Weights of a small GPT-style language model, trained from scratch on English Wikipedia.
Size: 19 layers, width 256, 4 heads of 64, MLP 1024 tanh GELU, vocabulary 793, 15.3M parameters.
Architecture: RMSNorm before each block, tied embeddings, capped logits.
Training: a variant of Adam for these matrices, 634M tokens.
MLP neurons of a small language model. Each row is named by its layer, matrix (down: output weights) and neuron, and shows model dimensions 0-127. Each number is 128 + 32 x the weight over its row's rms, rounded and kept within 0 to 255. Numbers have three digits each.
A block is one neuron, or neurons of one layer that tend to fire together. After each block is what it responds to, as a language model described it from the Wikipedia text at the highest values.

L7.down311:152129125108074157149218141139153104122112087146175148117098150146092166182150132176064152058175101119120132180123093064104155155127126166127157114115131106174110211127184119095162181108171133138122179110155168185129057128133127166130089168105071117092145128162152082143171101126132103180104096116153098126110109108168100113175123101194116149101075097179114155111053135153082151102148
Second piece after short word start

L10.down82:093114135110159104147141131124156122098144095147165095106091104077092094159129180110138179109084080140130175201106135152145097038156131121150143122208138191164161137158127140167173170178105183105183127165088109074143196152079106140121178098133115132159180153068073146114115088098154146104097116148091114059171113078122142131133093152135131107128127136121124186134102126115135161189166
L10.down125:166154109100070184129110072071139123132107146096132066070133101130083109162114123133108157053179093153081123043118152129062074122110117115156133177132115116079104112131166164148178110096140151072144132108112125110119124146127162142106055122091085125089188116129091092096106103115090148127159131061160122126124070125133136120118161154104115158187134086075106138160133133130148128187153
L10.down188:124140128078126143172142162139117099120169165126116071154055164090160091099100083155209116099156073146146096058130168167081053120140092129131161076164085166157143082123212098145136157154130103157111083173113092173120102132215146156152136107172169145157118168115078164102118097113144146091173148129081132146123151094157103106132144146105118141113138097130152153072084125080157176069097
L10.down344:103106152160117103143132086101059175138137138105064063099151121117141107128103160108140150143152106161126158103119121147071142157160138180141177083138187116142172159169162145104091132111089105127172165097111143111139069119097148121077200099161172107125153087102156100139154117188140149113108073144145120099142129107062153125157113124087123143103116110115078125148193161145101139076120
L10.down367:126087083119113122140144114091178170131197143141168118124149114143134113172141082124134138113152168122115101103145148060187129134100112082046137174101044103149138106161098175162159080149127150142089185086190143152141129119146110117117085089157134100113152154131168107134109084120132122136120168105176154061059099140119138155144174154065135179109090123123094092124106167112116169126123
L10.down387:113107083094155103140099131125143139078122118122122132159152144131090240166184117184110023095123184104138127114121099101120146130132157133138110114158123129126182096042163133154165104123172145150115119152139096097164140074115125092102104092104116101149142111198145116159130189115095121161115195122061144170137108120076179146095067131122164153128171165158131088103134193154118206139139
L10.down537:092114119151175099170157163179159121133160172119117143103132087112152117139184125197122078097141072140107099077106153145196141136133131059098083143094138121116126110131125083136117110127069144108100086142107091124091108100099134130087162082122137104163122138131179146118143150054142113173179133117137092111124162132167097122202117107148124161112141118131151096137158141133102079166107
L10.down896:147102162114125149093106144102117095119098149119109180121136056147108162126184126163112131135122130090133160105145119186124154184053096133061155116138122082145068156129117106118157137136142160154126132195099149136124160092149170197120092168151148128160155174136127109130120164153134081190071174173125094130148154196171142136103095087171079119138153082114137120140141152140118111136164
Start of a predicate verb

L10.down304:151116136118041100090155135095193144140218166125119121201152155141090116065134093089093117118121142111138118151180066139129194190185116128165114084138112197117147101112110111140094072150149198103094169104136125114096124049170105167166104155141137141143123128137140136100118111110172106172156112051182101171152181146159096090158134134147126114074171084155129091128115130121113170159097
L10.down318:134100134094172115126123079165092171123100109113107089146034157110113108128142125162070143124173119102053145192100118121102140189119156160133173088198129118160078087103097109126109148134117117135170076142101148074170107165167118154192073113157125145108075104136203123150124127156099102084093081168121137146113108175130070162191128126145124135154142122130199176131085177084182119118121
L10.down335:141128173177152091098067144117075106130111110128152152107133078156121141130173064128188131169194145184125171149179071129077131121135129084140121139181112104124071110113188125077129167150137213164114145077166107143113140146124104243152152145172163124108129137161106139120184155083117050114112158157152083143115124159171090144092106102172131154139131140118097095121114125137170113103195
L10.down479:126143090162154110154140104079148158185148122175065168094140136108094098077151081124150144146122188134130082130141156115178120134099135112119148111091150117138107112187107107126076140122166107042089169129126134165199170146140159118146100107180130153138116143134110134146168134100143172115106163158173033090103116138129079201188127117133102191201111110111117106181133165160094093135147
L10.down585:125150091072135111133127112157127131065072140123097171133123181114087150135145095187173135073124184111083122076082153094161140148080155175101125125165160084149120152135104151120112099077086126107032133127127125134154117137124145091114094084139164097117131240170105123131130061116144128145156144068084136143092156088153102153117067123129142156147086205133153103096089132069067063148181
L10.down617:159119143150165155148093099052118130066149119123161142105120089126101130120111163095057118152141051140153162113118086124115137147153136145200136127106077139131093081197135143102113080069122117137152146088107198120079153077105124107108164162125082131142108063087194154127114076162112135108119084095158144088120106132114108128079173142149165094120108078137135202146088113117170164159145
L10.down621:106105151129101094154127105135143107093121049108149108122112128100132105073144133165089162159137156108129175193076116148074077127164121123133126105167063120138124062201180142218084126093094117122114146118081071161140141167115141109107086160123099116137105131083178123123133110129124146091134141188140115058137126140123145099095133105134157136076118099171115113086073131089114146120164
L10.down721:111064082105117168073148108160111145129138123150128107087133101189087153113137131164099183112117132167131116045073095088143101164109163192141053125115104112129124129130121061097116111071159134053103117106124091136164139156221087154135132152139190155120136132091139158139036140188108121106158118112143168075169106105125087131096091155136139115134115171124108164175171151154134135100108
Preposition "for" after nouns

L7.down60:133188098112106087180130138148175159162182183173074116083113134094125147125128103129136112151112068117124132083111116084093119098134138092079101189172147146139138099058097161123127113111151142223116134167159125128104148120129145101181124072084182107094112153154072140158147159158117123080159113101163165118148184150170125171172144094153112150155159207155153085145155134167137146124108
Subject-predicate boundary

L4.down63:160138138148132158127135121061089082135127080087120123096137089113113117120156089152057188121123177148116160123077117127128089201113119116091105186154134092106142101139138150116133114138131111103125115124142173108160135131118092172174156123086121175114130170126170098126120087129177135118167141130142138079090098075158151108110175128131110161129202165100130108146128129149130094046107
L4.down114:106152094119141081166127093140186103130095164102069074117193126098166135127216145130078151039116142141150179110110158102097119155105134178101149128141147105184128112093120094119182178114142128135159162129086177154098097115103159130169150160071116165136188122127122163131126109103079092211176122072153085125151171169086174115129112064143133127112121109112077149061139180152060152141158
L4.down392:199155157121131108104186092066135172108117138104093120102103093127126135146101118082106125095156142198072121152083137113108112081102147131083095137154165104142162126114100132171111155081128086078170167161134072110143129155072157141156140145135135206100145132098150130089084086056094211136143189114124144112148149174134138138116060158181110155078082174158132126051106071210146126140154
L4.down479:174193121166134124214087098126146093109166188111078111171097166169124116084141126162129116078130114155117126115124130128181141106079105079135170085162104133094124152136128168140128118103096089070122116110158123085133158115118111133158161129121122207154149113155091095141150148138147105210094157127173150105112185175081167113117163162057171131131118059106160141125190152182119156176134
L4.down627:180180074092119185140144064133143143099113158072101156200181099130174118158117125227115161078082103107116130089117139063102196106095101117124148117146171090076137162120079172135068132129130114113122157135107166132143130157113107134122127144099124115112145120077160144185094123126172109158180155119162093180101113187089113205119136146112159133142115119096117089146075151126040132128087
L4.down649:083175102156153125124141089080116107099159139150104097153157139119181100144211091148075165061139121095155150111153162156182133163123125086137138100116113090133251147118144138137093198149141114094162171132136116132085120124118102120122052107127138154111169184105136065173169174120141135129199134096105155135118101090167145114109181084146160134089147133141138106104123080110066152109127
L4.down731:144118105121127152132146118116105103141121083071076150058119159161182131099109113134150153133116154129150144093119101109115191186120164157168160123138117167150176091132061101126130153141167101139148138184156128115137121105086151140153126146046089055161065164185085158179123152189099094161158171147148145109111062175156145056105165177157164200160183121131126165109149079170168135125135
L4.down952:087159158114131163117168129101131153119054070133119069074119177130154210097087125092090085101101098133165134144180101161070096137128166127193090129061090123112114123204136121142158101145128142111068122159063109165108172124094063090104152175084215122148119134120078115120147108099140111174135131113082151164172094060123161113109164114162117124106144114153148113105172125138093110135116
Verb after sentence subject